Weights of a small GPT-style language model, trained from scratch on English Wikipedia.
Architecture: RMSNorm before each block, no biases in attention or MLP.
MLP neurons of a small language model. Each row is named by its layer, matrix (gate and up: input weights) and neuron, and shows model dimensions 0-191. Each number is 500 + 40 x the weight over its row's rms, rounded and kept within 0 to 999. Numbers have three digits each. A neuron's up and down rows have the sign that makes its largest values positive.
After each neuron's rows, "fires after" lists the tokens most often just before its 100 highest values on Wikipedia text that the model never trained on.

L3.gate330:520506453511486464442458472542467457477444474476446401502544507536515492474486497462456522545500473513471483607488492612513469493445494459506540461475532504473440494503500495492517493532459533478499475555532426517556482468479466482461587480518516421500512504518473530537433400543454481481499417526528513504489529529513471565527535520441484456447480406459542482475445447430505495571566478473478484590455491480490466512489476435533473508500492452526515517549484446527484510539450502553501528449488553470511498556424497440451543547506544580528477525643502500492552505502513551460
L3.up330:484443478585430491493529469514521487614560572484482459544482499485485518490532438483472557444457518458509505589444548487466489520429504539469474456551555540522522534451448489509461554438501543451525554457483450466487502538467517525496506464432423525465529543464614557506501506526539492473505517511615519487473510518453496503474488522467510470471509452503515484476570549472487500457507471451512431564454495570521552547494413539517520452521499452498432527442487577454451535510589504439522550435521498464491471506476530487503536568522454517511529424509514469492492576507507469510
fires after: "log", " T", "P", "mb", "k", "B"

L4.gate201:469493486539525507543444493579401512566481492465494506492483515511487441542503457424544506538503524528560544493516468531496535478466524527511551523548432429529539483524535519513453427553521484481489447518440564504501502600450465505482530450507501454538512496463489481427528465511449427455532543561483522522529476518530509461422532472522537574488493514453536481507482515445498541464555533450512472595560528549532495484445486471482563513533496423485483527500534528532535517559528504487533402478623420518468495472476464491445577460414492502544496513404541469463447488531486486515
L4.up201:430494424526450492472436489464470435580441526546454522570547472460465528473447549479446520439476520534484526451460592543557477504512507459475515523495449577565504490484485485480512542449455552501474486557414546548435458532479509504516496474536539514475483494525461472507478528470510518459579534559531507467616483575506462450491532513484536518526459403490484469467392481512464471466516527468480470499523496525482500476517539487550419535448504500535496473484505514514486491463537490539519430538480452480514511423444506520463462497472556620532461498425470467581487518462492530531
fires after: " the", " The", "The", "at"

L12.gate228:443544476442513474471530499487456479502505482522534526472543501470506459586490484499484467526455476524522512522490520554512550522548462452542450547615462450533505477465553512467561502505503537532513506530524509550489463600472535561477479445527490519559553522494475553489524538473529495482549563524541461464509529547596498485493459571511507516479497474468500493454532486500550418497512501541541497455524426487531594461464503450414550470553393465511503489504520478591511443481507508455464497498561584460564457470489499487421435522423554465495468476476500502455595515403506470502
L12.up228:489513512506506532568446577467481471429493524498504470472580551455522486525441478447574578524490531452525558567462497482462511449458501457462481470468506524497528505522573454499523508515516588454520502520535587486466497531490524548474515456555529551524495554484483524440539527459497429501478411560552464558558489516511565451504472537516478426515473550449556509460529448494525516499461525526607545509520432518481519481486469431452606555474512470490505469469523530542534438460529505513563537490551479515494519539475466544516540490491454537471458431459512544407598508516515522463
fires after: " the", ",", ".", " The", "ce"

L6.gate231:413425526512468500442446495502517493537443498438519446488565567527493485542607491518560425564439516540519461540523503444529503515526438487522490493506520449481565473419539497533463503541502503447457535471488530558508429584457465603487510517521486526526504542471482521477471513432538431485579559532529508471562455517481557537434455492538544547470471513493567482446516463529533431414465539489478574446473504564499539554482501528469510538469445463483532446493468541495505536574429538531524505467510471466510520467504505501490493492470465447414542533454437469503487495505519485475
L6.up231:547450426517527531450562432535504490501503501473459508514483435551502542488499590522504446513569491529493502553521535508491382504534513458531483466471496491518458459454481530519477491470418544526457528462565485494440454496468491525528492477429517555442471534561474435515480505520474490478573446552442483460447459473523497572548587529482555412492573573532476513422471531490492517572531543495473524532564456485502494486499516468511511496482479554480538521495518550467457488513464536539513514520477576467457497536491502534487544512491513418491449510539419494500423605394454503481
fires after: "te", "ne", "e", "le", " he", " re"

L3.gate263:448484483559429481475518500429518497558516484498487440482530465530418506541526471558522461558446494490423498500509489555553529506466520519520467433495498470486442520460515513473477461452439560480450470566492493514528493487434448457558472506545512471480433513457434464457515502543496505577520532508482547476526506445451508566506445452501559509533479463467503434522531478548414420537470530491480494582457460534509451543454445447551481522457465531472539516547432475526428508433611491521457455446465455499431460518561542491519534561454530480465463494531503476589527456494557477498
L3.up263:555508560535526500503477551526459529476512519534540479532504450488513478527529421436470513554465429495552510555542581498538567469519465500518442487615547524537504449534521423508474542448487467524504443494506492606515548541520492555534431522553483522504468491518514562510450517504540457520530561469549526549517463491492534539510459510521511524504500537471561554569478461540546528427576476601588486461450493450450533555501503546483566513537483608501473488469509466497416506465454533468515530492509431509479464467492480549467476504481537596569512564508512506479471499490518529545
fires after: "st", " con", "con", "d", "ud"

L11.gate191:471470496501460546519474480505579550523513627515568526508493532485533486533548422522522475582481469525529507514567468485475490456477500469520540489564545499464458507524464504450443479517509505469422500580480478506494566484546423493474497411467418495475467579491479498499526425517425558536503497496520432469501517462499602475541474501540506549467534467412513491490517526456496504464463492513541589550480560457559455548514523556484447527482425458477524498563490451488525524543546534459468453578558521516556519555465474549503494488467473491532606492501548484492468500431522482477
L11.up191:497439514453462511471463487525473471517513513425522542472495542495525467530543472496449468441507526490474464506497448539419460475555531552483514476475467526445470468531477482491407447493489475399493504495420484464494475571463563450566568450540524495500508499526539497463528492551446528533429510478444544463545478407481418486483545493525519416490561442491472532501509532494514471561446501502489451541468477492529458491438570434518581460484460540563514560501484491596515507477449483482510420470430540450528513485498494498455500559440521496480437484439521502553504389519463528451
fires after: "\n"

L5.gate108:494461469505442508516454487524551474490539514456498457456431501478503470554517587538503558536561484546538506454494516512516457534520488432534463476559498457510463474498501546533527496523596477507481504524506559501494513594542507523634539457499526571478565434422494481473470484479493499499532483548467465470581479567477530444464533451516471461542570472473438498519518619499491492536515556477477546498484527590579508514465420483471505467531504490564462446603535477520516521541466540470524542510498499508432498490464525473581529463519511446560461484444565509527542495498508438507
L5.up108:422458556474495470530514488466408469510417526497496516540588443509545416499465521564517531521466508557516462488520511438582510523524511526527450520573449525431509514469467510484494522531502504522504470520476467476490483527525534539559480491458575489435502506486575466520493544485640523524578466572504481491509547423525452540454457481522429540519495484442514559558552438514529543507473515509476487522468515469467517501561389502520479544502560601477554495500535484560510457598451447458494517470544443480489436477506489507484578512484489511489466518481485443502548484485498488477
fires after: " the", " The", ",", " do", " O", " he"

L3.gate158:527490414512477541503517494518485497485440399486453524479483514586471552454437481526429540405488487523521480549522483467483468482492547465489539457480545493527536523540520509512478454433457441501462588501509462546533486414466461495497476540476524518569487481520533508484471480492429531499498488463433447544542511473472551503500501490552529453428510440524503504486582513460493498482460491467532400563531552510510495515460460517444562443533485453506457490454474529506504509459596502547533594556473514605544572515461440457434458574463528561522521515501546518467475570517475508495
L3.up158:541521492570516424507490546491418499492502521515489493494523506490489498505512488494474553488551436542485514584541542498533524528482560496488544514529541488510519543493459493461431530467531544530506499465479480535499491438458451463433436488408479495457504526493505470537427515494477450534410547435510492527503499518479564543484466582559534465465548531503517401452528516452432465541479548461535472498481459493483462561516407495520569462468508481475444475542440613534500452536587479469512487520435487523527545466535565497538459560496427446530548431421505486442509512516571554482
fires after: "t", " T", "k", "ru", "b", "at"

L5.gate116:512459472471500447479465533531510404531539568585487434471468489484442503495516524573427589538497506531475501517498554494608515561535475512482546519433501499493457464497483487489449412441495522486511471492540450472483530486554455481493427433522534511526455514467481497513486496493426525504515535489555540537448528489480477507492569454540518494508498446465557487454512501501476462484513522506520525519462484427484455575479420489449564513567514548464490512488432519531514540538469428482513471482459489464446499562552447442419554540467579420403459528567538494485552511468516472441
L5.up116:454505492427436461491488506507502483522543477507528481554461498477478514481532503515574533498525472482555568495455502496496451475522450515476575505375428484575490452476547587541512503519507495419490468526447497455504498520568493513493474552507533506493491503475523421516594525542479503501473486488474528451555568513456503472478476466601571477477444540522572454537547513435519464519474518463441502571504473581495466499545497519482536535460523479500508461515466529478428462522426455506544549514502554451523447509422520497510540493434477468396558460528502506490406541516559437549
fires after: " 19", ",", " (19", " re", "c"

L3.gate34:460519514544514507509457411467555550525449437442512469472529547450478399589608461474482493494506526551508565492521570488462458430454476551449502509537491445484535448562541472547382475522490542531511477529501505549529501513522401587474511502517507537441518532503611449483491461533507528527424439506488476499488500424494513471485532514544486516490527517501547504558555531510479567505486477475515549532518526497460397517462467431463523496503486463528504508495468482547488520491477463493529543515510592525486557522471543457490489453484528476519546454523510583531515432509480568540
L3.up34:466523465485484530495473447492492500550530530490538491457467595470470518591545547557491492461538504466467571483557535477525520486524533501475478475531566503478530479442493507512427499491476534437521539458487456587523536497479427578434514530526550453459516537482554454487468513496451503579423451514444559567516523370491464510451475435547463507558551496456541428577525431532452492508467518577492490526473482459519477523483496510546526584518462524521502527520468510503395524509527518508453430467540577502492464549545513532473542495478517518509538562481458485484559499572517511458
fires after: "\n"

L3.gate328:383499490531460511594460518475507577506461556451458516452496520519477460584488495454548506467485623498486503462507489527479531455438451462557530478533435494541518434479514479488497498522523471468470514540487555550485478533492453528558514468487552498467481473485526492473489486467523462452464550526442426532564516504497584467486521467498529519463466497491455438542467558460449490470512489435429510525509551544538481501499459523459442482506485539423495472604542512515543456519430489501576458465585449459544518480544468522519514568534496422499509518493576509511617479501480543517
L3.up328:483451492489529551426510511519497585575460422554469507550458561493519550581535461477478523482440563506537517466457496531458538408513486447513484515522513505536573538487505507543524590463469527533529487528502458542464529503521549517397428489470577473583568487530510521475429540409459526527516457501475483533513457525552586599478449489470521474504483497485457540511506601502490543432536429519480489507476484535552507412530471499533498503560508479505509560461549512538505545504503495516523453526574505516429512502519479474538454537416455471472490526450486477475481497501537456497
fires after: " the", " a", " with", " The", " w", "th"

L12.gate233:448498479516503453481462509548462618465433520502482484439519506461466487634469459435453533492450397504577496492518482551523452498497548434497468432458466455509487507488518481511502467501525526510514456520471496439512496551481537544537485529551532456457526540513473552486423538483545453519478476494530434533511492546513557516485536482551542536607473494532492558490562506570493458492472540565465467513565460436453513501403405490445485477480438461481431524449548502526499460440529460528529502451506483470452531465432512462495496500455524445526454442538453499449506503516497507531
L12.up233:529517500559477581506484521468510471562561540522412460550542469552531511491483494534492587501476453517546536537518551500504473461465439457527506483548523512451499513558533421419480549462506537570562447460467561500496550510546521530528490433537494523564500434398500482490534462505521424498496509528488531505504500523532450451487477503550441467527467436474462482507577502447508491489484571571595423524516473470470508562523476499532500532514473501471478538478515488496577464561517485522579487520618523448548504481523481448563502489456473507567405499462535467495456477455513462500
fires after: " the", ",", "s", " The"

L4.gate332:545518505519475489488531456496509477470543457490474483462507526536492500550528438558494523482482496562509521497504481506474436505479515588566411500483577507530474389444449554496520462507496447511510486509445454554484557569497487403527437494531545469563491470380528527403512527464485444460451518527471539402385482460461560559473485564471481460437494464465586488463545469451519509464548556434523531478461541560497495527494537508509471544563507492537517519526512507501498521531474486497501514434529545573479488521519500481516515537530485474490554425489545436483528448472473486458
L4.up332:510521451472524469449489521453518519483572468478435550514610465493460439446417520520490546511502431473516519517512535453517460452522494487504518473457463495515467549470513468536527508461414501434528482506524474556536461454486434538563485488491424475506475482495381505481493479518473482490485387518556504466429491567515485512536461478499467454493519534455520555493480515448624493508507481541465477457427482504460439472516589522602502490468549570473533480461541507489521503444459493535515535569465511514544488542460587434486564501511484555468456565530486454488499440511501482479
fires after: "un", "u", "ri", "ran", "ju", "gi"

L5.gate253:527509551583555489362507482505473493482455488445482495517471515541596550429499505495559547472516467540505427525479511535470518501509471525451474503597563447510544535505550495532448487504463461407477456487490560592529507537516411521490555483453516495512524467469489510481501427492466467538522541526517514494544486510541505539442592573481511471455531450468545488453546498471504474559565493510481493504465524533562536484466462442515464473537568516543425478474497531536521511490601492503501522446473502463484466452489496491532526466412552482542478469489525455458581533473477532413
L5.up253:545549530511511502431459490518410554437455550471524431447442564504415453486456499503587546535534541489530510541549482474468460502424517557551449447483567489460533518531559459478459511566558471525513490511522556535481532593488536472452543510462489476383471541512472402482452464496511489531529487592533448454426482524533549457515496514464486533554497515450492517455418526512493521478598527465473490458456506527553548504474510497452470538481453551512482518456513509477482449518503484538537506465542530533463454483477474487600488496540483493529518512437512506461486547517441528513
fires after: " a", " A", "A", " h", " be", "ill"

L5.gate142:476476453497449468515495496544601432488469596459470506492451469443414462499438515557507556529503486556502490495540549539527525493485454506527470480497562491527455479506519452446495448430520509562513458476416481513479477515490519487496537506499475462487463465483490490486426536468502487519474459525538490477466491528536481448507504500445452536524569441422532437490527507524422528493555516494454550601464444473588443605529479475463455436535546517478461492521483496527471461553439443425464419445471504431497549570552545430455483494500539502515530551469556483485448514467476503536
L5.up142:455443560493506503506458520507449507503494516502539517526490544438452416592481501447601535470485506536492493472489490476509416506510500421547525455574464479488508486492470500491499506519566477537497470382488561588525550556548451501478461513502541510414530469558560538485531495449567450549527516524490466529539454517519527491490479529429495528580468479501499502596555523496447504530520514518561447507548447514452509497545502484498453476486421481511466420497465517536504439488546498478478452391529433494509486528529588514489547535445514439495560504452501471581544478508515509543
fires after: " the", " The", "at", "y", "om", "The"

L3.gate373:458553551579418561505508464487578451484464506441450487407485541573503619462567483471520505510477538502483474485520457418480403479513497426463511460534499452551505519485491488531530464490461489466509611451559532510516515494502517496457502500510457448496517486463573535511511472540513449482559537521428478448476533426432445567542506477479555476482565482507528521558486486509527505462536515467453517564514510531570583512433518473500495479552522549564549492541529510514455516507500499548446501525486515509470432436503510531508565551462561469493390498497504501500481506525452485516
L3.up373:575547500504539510490526474481614488507476460473492474547437485493548487426506520571470526477529469498560541511446415462431559481536503437497486460491530523551490540519499558382557542483490497460494506517524465447518495490506550491467544488490505482563563530485560468511476455519503541509550498376519517492514539493512546535549420560487481380410494473524462467503491487460543566475484495503453539543466470472493569500480499521519523536500519491494489478369489515457512486460485458494507524457503557527452474498423470508464464493540512520464465608578520537492494525532519560512
fires after: "la", " La", " la", "a", "li"

L4.gate248:473523484512484459498477456462528514497480446514529500460496525552558514456580408510475488553511489540536505508471460523522441499481480497441498475461516431513491478502538465539494448492478522570512521502401546541497493510530435451541523550525523425566515536448520538462506488507575529483549557456504494466580478471480539450549541434606463518527556539510534522490606446607471568504507601509538488523518559497557530479510536520503483504491419504540514496491419513567464520532473568530516478451547440538529551483477481413490490532469582483450471519504548499459468528533479549521
L4.up248:474514410472514466529473501532545566478438522511445549493454435549474519469465560591490411474564458513506486525432472500553563528483493492474510488457541481494436542538484501540568497523460488519526583528542513518543491469466505568478583476431499461547493514488441576488511480465622448511501421528451501430455482430560496478515520456426545492526459418481468475506522515559503504549444535489510505467507524524537506461490509445513468460503561522500490455475510531456419520525445489547508560518485470490421443508512457490546494558502494479456543450483514484589485570477526529485
fires after: "e", "le", "re", " Le"

L4.gate258:552464557478459553554512533515437479454582549510453480546526469482554505433517480484513528506501479526521586589479533508526525549499566513516419462521481541549471467444472539534474424493481539471491436516482580587508537532400511432513414476537486481529440487484488471416424505459496430533491598520468486545516513497528530477475522545496545551517483512477462483453426504507503540490494438500469559508534513543558469475462463519548536494536465539519532533482470516444465557477522543506487432427453518549481498507518476508438553517461499430529469567558531516485588480505518460520
L4.up258:447473530554534472432512486515433555510487523521499479512574499536514393509572493517521540564384495511554467512477536495486531487451489511474471481477605475459485493506474477414589504491487470574458450563506491535518507556504503483429464476594469488515485484501498554513462482516588488462556558493478549518506495525488585547471464477531478526499482465494605486436460428493501533394498465519511497496495520535487452424499462476504555430513485568524515498501461498520460513536513548452501465497481470527472497546513518508461563542479427495517440543435456524469484505515565567435
fires after: "ar", " con", " re", " F", "con", "it"

L6.gate31:546431493519471484463548464463580470553496461535528438520500589466529524505483517566461499544468481505477563550492452481560467491500471525545535437565494482509547533559533564496490475477553463448517482553499444555553475566561471485527508483596526501534565503477506471562535491552534523459566500495498464424483496502478578552490477528559451483479454424466521541547473537520529479494508521486579502499533526547577476453485448479524435503544541515652536495541494458524451523594529505444552467422499472499499475480489456499482535545518509503464495476488499523424528568505517524521
L6.up31:556524490509455447418415485507492459492483470460503497435469534541600469510554484490431527512529448464519510534466548592483493521526504464448513508468501506521527479485451443520552553428418531571479476460539445523480498477543537456535511443480515508571523425506498547515425473455448497581506444555528493472522498519447471523501421501479544451490557487528564478492498503463482461456512403492512474480507529494581458435441553508554538450494487503590446492501519427521433458429544436523563481478506545531535503557456471550558469532453465517440486528504477507481521473509488516494
fires after: " b", " F", "f", "B", " f", " W"

L5.gate361:455478520507445490499478490534547473572556495566505500455532505560523523519502464558486470532448564567489512503472533504507440504509484537553567513509431447474444529514454426493441439501427492486530481483478483535524494495479560519452496460551474526495499420514480464497439425540472455476479491441530510488540429542460530502496488510465535523485525501547480487465537542530427527505534457500481500488578502571522504464482480526490498470613499447497388563502458531540553448547545510475556533515367466484460479446479551445471483544398511497492490486553549520501568473455525428446
L5.up361:515475437497484610563545514498538476483552541459466523524523530449483529475595512548488531570499512573560506504552453505479476390507489439569509531449416490529527487491566577529529517495488479487477552518518555542521450483510491505535505581496456543465501497478521537470522506435461496473465403529492447487534520495522516502452484564431545538487548457463497455487517557438544485467493574490491525489535561520537479520508526537507472530488527525533496551514428532477519545521521518532554497397426517508575384578502474522561546466483517475476482526543482497530462520439501432492
fires after: " pro", " p", "c", " P", " Pro", "com"

L3.gate41:515488466478487561521490494518504452516405528429501442507538490480535467522533514514475479498462534571557498535484468505532458524570450527466390496579519445478531556530495601479484508559503495542446391491480497470544481552564478507484451486438564493485522458511426475469494431565510457531529517527524472491440468525537521505506557561417473516569476431503562541461531504451461531502568531475504554513464416523557471521460506437489512466497487522471515458509477497531493501570499485550461393409510500462514498488493524530505541560510517470443440528504536487463453482483559479572
L3.up41:501460454499449501582524559445459450536457546479540534548518486434477475503434479507475469455405543498516411447486553598513555509498494460451409511441522497472472603529527572555527509533461503467462488534483545456471458558498492469509436528533568501512536474459442461490471509428496496488547460489474489459516506490500438539493529561503535480526473431518511438578529490513529493456517511574443496526493550471536506433497489495530529569483548517474492528580475480589481506512516440456458518530530522522561445499549456535496592539513482447529539532503529447504460451483540470457
fires after: " F", " the", " The", "The", " f", " C"

L3.gate160:520517564539519464521489511503492457509480571503518497479503507517574516495502556515497466570549500512430494561462482532477467496529476489503460469384467567513511484516433508498445521479457515534534504461588576448522507454480484503496442421452519461485515496469510512495468472573557448479455487532483510416577570522482594508529454465490553446596482537534469559469560520518529456491498483513475581514486475568525505448472585471459444501565521461542472523500513479480459538490509447411463486494479527618517403546503460553545530556523528486480518473501517486512500500574508527447
L3.up160:462479477578521556544610467569531487455503528503504523551481468494482515465462485533484517477553509481471500473486437503490504547568498467536521458435549504579495480542502398485511554514439503561603500465464531448484473523463530559462613452475442462552515521564498521493538480499499550510528561459524531512500525574507495423457508514566501523421478558490418545427505558500504521476549537533463514556509533515515471496543491421464518480422504465486473478500487538468548542544448471502479509482499524459535480470544452467469438529525507456525547478523540405524519441565440502518
fires after: "gh", "il", " describe", " I", "I", "h"

L8.gate231:444467529538595503486530462534511522493502448448531409466491522586603536483538428484574528479479501509542517499486477451448494433545553528506544492541546464464569529511424579539488542566468410479532437503523560507460514525529537541435523470438532441506547524542541479523573532539517450457536474530448561507497473520535573565503452595553457498507464555502530522541623515498515468498498546506528513516509504492538520457426498474426488506494547509547542523530504498510470505581553511444510517530477531494518508493502562479504496457510523480511538570494484517477564512505468462478
L8.up231:606488458538472520476497490504480520494451482458467514524504463528528502485498478390571473488595546577482473481511425492520497453470449492483450571485499419453528527491506573497453454557579492463485534500473490541529526554581505537485549483473479463405510485445504525479501460458531501485558473462479432520508564513494475505548504545487459566510541519515498450458540450467494457570453543507431556572555458440535466500454523474550453578510451490507485450579522498479517517460567426506562465492527526459505511473456439423490479519499518449525550541446513462460519455542482510529
fires after: " a", " he", " A", " st", "w"

L4.gate375:530475439500501453491494470538549505396413433513478546466503418554455494528513436589468490494473500503565451506471484499503415517520429546504474462499477463545495513479505522482532432472459401543526565513449531482547481459531520472488591463520516523548502533445514495457473480516610514499488451485539523428534508448488458488540558539534566484466557545492520494486580490523488529486494512408491580553544574530561512489460461450512518548535485504510489468510446530524484468483520515476464464466498444535481419445549434485479480567493589530486533481501556508573520514514483517513
L4.up375:543474429472413569416502514534518541426520456506513535449474459530442492520492452531459411514456508506494528487538452492497471527549516505462511435523499510537568539458460476554521487569523510512476571490469631456500485425537461544476502451509565527532492525471430523525475506516514389486560506502496483551584522420486504539546535533527504529522441515587503583536525478496471500554508479548463472495545479543441529488511423542468444468526473550519510523505517452497467477505460551481538487478579480399491521490487491524439521528483500489474601519540490498519479535449500452512
fires after: "le", "e", "a", "ine", " g"

L6.gate290:439497470507558576471457499449477495505479488450572488481514477531556504555506410533442517512508508511480507489463537535426505458544476523556521539574500490516542511472483537537521505477481514502521514528421564466545562570525506540484574510525479426467485534467480531513510439481558500520477512451398455499474486428509552536489477453468520521441486472458537462523491496510473571469530542524513520494508550504499483515524469447477407500444371511479456451579516562515497535529510536515516417469578504482519485546519557420472473501474531579446509428492505526582425434520482507564
L6.up290:544525519428467578482481519512494478531464500484516449399438438571489506491478459499483515487500543557593490533464521469582521488482494523479483510593582471522478483486466508526510481512488495518536462471551483542517402575509487497506475460510478496520488537484451464464464551487484478510518501573542448414455458382477593548466521588417537499501403523488539519461529547558455533506545482509476515496496566522537556518509513520495436460502546460521493454512511519511438561453469445507501534499478507533475500528478507549463502468435579500487474428449548531434516444469459523553
fires after: " be", "te", "e", " a", "le", " w"

L4.gate344:507482445479482479443459513534497541451575436512515438446432491524491530453501505529518506502482566508479500510532564479499419476435490541504497537494444498497497454580461558476551454512463451527523517513541432579493502536462463567532532434473524521521535407547550513484456429482498503518427500524506517470550513510507479473527545465521446530504565436525540437557498545572467543582529460445475476535517537490517532511415427486520520403495536581520506520522499498493538467546477458532519538495445542515411473533576546469509453446428573484496539560537495491547526549476497476484
L4.up344:521497534498584577510408439504575440622529525532532503480521466594482508502560552557515469502494468511601467521446558426504524534531467462476520481495468499458529506417556496517530515483556480466507497456508566495501524416553572576533453516497543586537549498516508506467564506515432505543567526493475499522465515511565447498508509566517450477564494571498457548446482472479455484520474471525474494482510446501549485508481466511478489533510481478460500529521525530453456605498455529561555543431503505491445466551539562488463512458476517489491441507486513452520484493538533447537
fires after: " p", " Co", "mb", " P", "cc", " Ca"

L5.gate243:415513445496463513551486472457534447463563450423424526512571480546517490441386498489463514484544513583519479559471495550507464510469487573546445547539499474488542443528516488485534522479479491504587477547427506498508425571540512470489495550494496437519494558451459460417467504446476453458492443525487521532486477534532456408463460534497453536482508491474458466417504453496543529504527551499486556529444468490558418538456514528513528507481539421563526536510472496508464472459476484464519489498487463444512451530489451498544495468540568493575495595487549535472486491524540495546
L5.up243:524472467495522553483493524431489487459501463514498572513552457609567571467496546422473497550497496522540475443519529443436436550469537460632513514503532491521475436544517570539502438499527450480511522516421524520501479543556499468531555505577496474562527483502424467525514526514504513482525475524511507465462491471576545452540511469497446480437546497499496541451511471420532569526566560514495460510466481494503446507495550501472495533511478552526537502530519461485457534395409569533456473524475408493547496448440507480517495518535578484486468560474495527427513496487499536497
fires after: "ri", "vi", "u", "o", "vol"

L9.gate285:473471504510515500508489503510536536517492500431518509501472520517484481529559491561480548497470530552471520375493495485454508585512497493543497582575529487489548524504587486525404447453509461413530438544453526563493472499488513606494538557491514559520450481496574522459467467499380547523444553462578524528492444561448459476478503513509491548521503512534509483471438562509458471476421511438456599479405530553535435570530495498465529490515444462507506488517469483544565519489495496504516426476504486506547469416500502518500478512504499536488490492469534503481534579459521465506
L9.up285:473490486405526492465544512511480471476432515485464456447563400625467552556490517456529438530436467483484533577475487498520516532502446531506471440494546420487519494483475572521553526486454521601449524529479508436520457493507464560475441486503450491477480574491493571474500518504565496518528509556512453470486543483512492475490498496534391509492493446463475559489545506474523430442554484418461554535532489486573482558491458497551444572454405504478549455506560482500525504537502473488490587482537499464480443507526533500533484511537526580490533486529480468529469482471537513494
fires after: "y", "te", "ho", "n", "ce", "ty"

L12.gate156:407489445501492567488540521524433555541426541482415512445465499528558546509507519526517468557475522529521532563513541453497488483503519503447489554513440486490491459488545513550460412487519451395489490525536498453474541546496485532479524514523508512498581592464499470522446492524480461472480499495452490493457517436513530497439492575523501496529508475458514506535564485532423526516599505521477564495488533482550489586458502483441507520441560488452542538524444456515534503564460491581534462464439490542542525495606501491453618489474555496506526467415483513539538485525455494494
L12.up156:455470555514507511517488527536475470562537551471545497524477572517506497513530496484498518496459496489553467422475550488514499480560513438447468532493476522464540478508536421482493482450469499470533491452517482405517541583480521551447475457535450550494542508499477454471429541529485498542483484448543488464535521522493466548454537484606408563568504529501528469530520494524381484467496614483521482531500519462479538462519462492567523404510484513485539545505557590524525509537493473557496501488555559562550564459466447459423479505434485466550431516565541576505479516519507467512
fires after: " de", " fa", " ", " De", "\n", "lan"

L6.gate78:550442484533479487471499462443486504544449421503502493520446584521516470526589449595457511456573466531563521556457494596538485464540458522512463427438470485534482548495451484492443497527496462475473504556469470526541467502527466489486574471476521500500610574501522516460545447543534550573540497466488496448563462517476480529485487554555460495445493490467471539527522504558537489574466546441488495521530507545507469473513444528507469512557530496516511468509489479533501515571496525513478560441558494480557472411510535433486514517462496494488470569469636476519540516489569473508
L6.up78:511486453501491544497521465544543438479479491522507525475548564482516511462467515482438493570452507524503558540459501516580515548482460466454525516493461433450552478503508492506402404495472541494463489484482512570493550431449529542510532507468546510531486489537448540541499422506465425531528490523486509476556515502480512569481559434471463493495531469601491531459482470450543477479548546524529514432540465491512446508502497513504489485516409558594529554479559508561533472512500467458495445485435534493545451503514492417537520519478472564501476560578519351452502510500580495489
fires after: "re", "W", " F", " W", "ough", "low"

L6.gate366:522446508494441465519459531541512488577435480525484454543427494451521551459454535510537456478519570566505575607507504599514481509538481556507505476495515420506495507421464505485537462442520520477506480516471513520518564431542407477502495416576467504539508490475473601564508561496506479527454484467482496495534524504450511549487513552562508506531494451529488488502466450555568503511550559518459456549472555524522476523499476493437553487541483488457406465504497485510482556490476520518500441469519459490446552473495484500570536580440582574499499564481492548494552512485568502482
L6.up366:556460550490467489522532591507470514471525546534512486562482573465490515493505546479581467443477527481592480524543503549517451539572490627555523470512520491526462518470500451425482486493499518463493505455478457467495533450495458446581495452523494505554503464499472555553542479469443455549482466464414500562562448485425459538534512567562534503561496512496461438537469485523555512508507528471495503519449572518469469480547509503446545511473461513472479468490536477481506550557447558442517463489519469493468538532443502507560581594439519518408497528494447561530488515462556480502
fires after: " 19", "|", "20", ",", " |"

L4.gate31:425540502552425453550525471536420408485480556521499549449459455549519506492451477492415415519508448475481420523489515471493539503508486495617488497530453522521501448452522482500505411517500487500567451552519536525513505500523460459449440469531526438508543513473438471486540473487468472414576506504498496534531584508560426538482533520568518488473517466452470480491533488464566477481444549539471501500530467486492466511456519487549473515494537540559569465579526463538494455488517477469448466441459463529565469481521422530547462580501525475508481437441495437501493479524470557510
L4.up31:498452513467507550444576531508508537515441478450456503521475575497440523472531509537500537446561548489576468520473467514457525452583554534539506503525509534542491536489462501464558477551491413442566581518528510487496468528511546394522592538523469490549592452498498517558549510492473507511497532469507539455530469590570458488504522487466553480531434476534434552451430511518535502493457470505484546516518541526479508522468551484498467471480520452466514453436502533539447515517454542574413535482496540482465505551435519542461439532569516469535521448505530499446512545552422476522
fires after: "un", "li", "en", " Du", "a"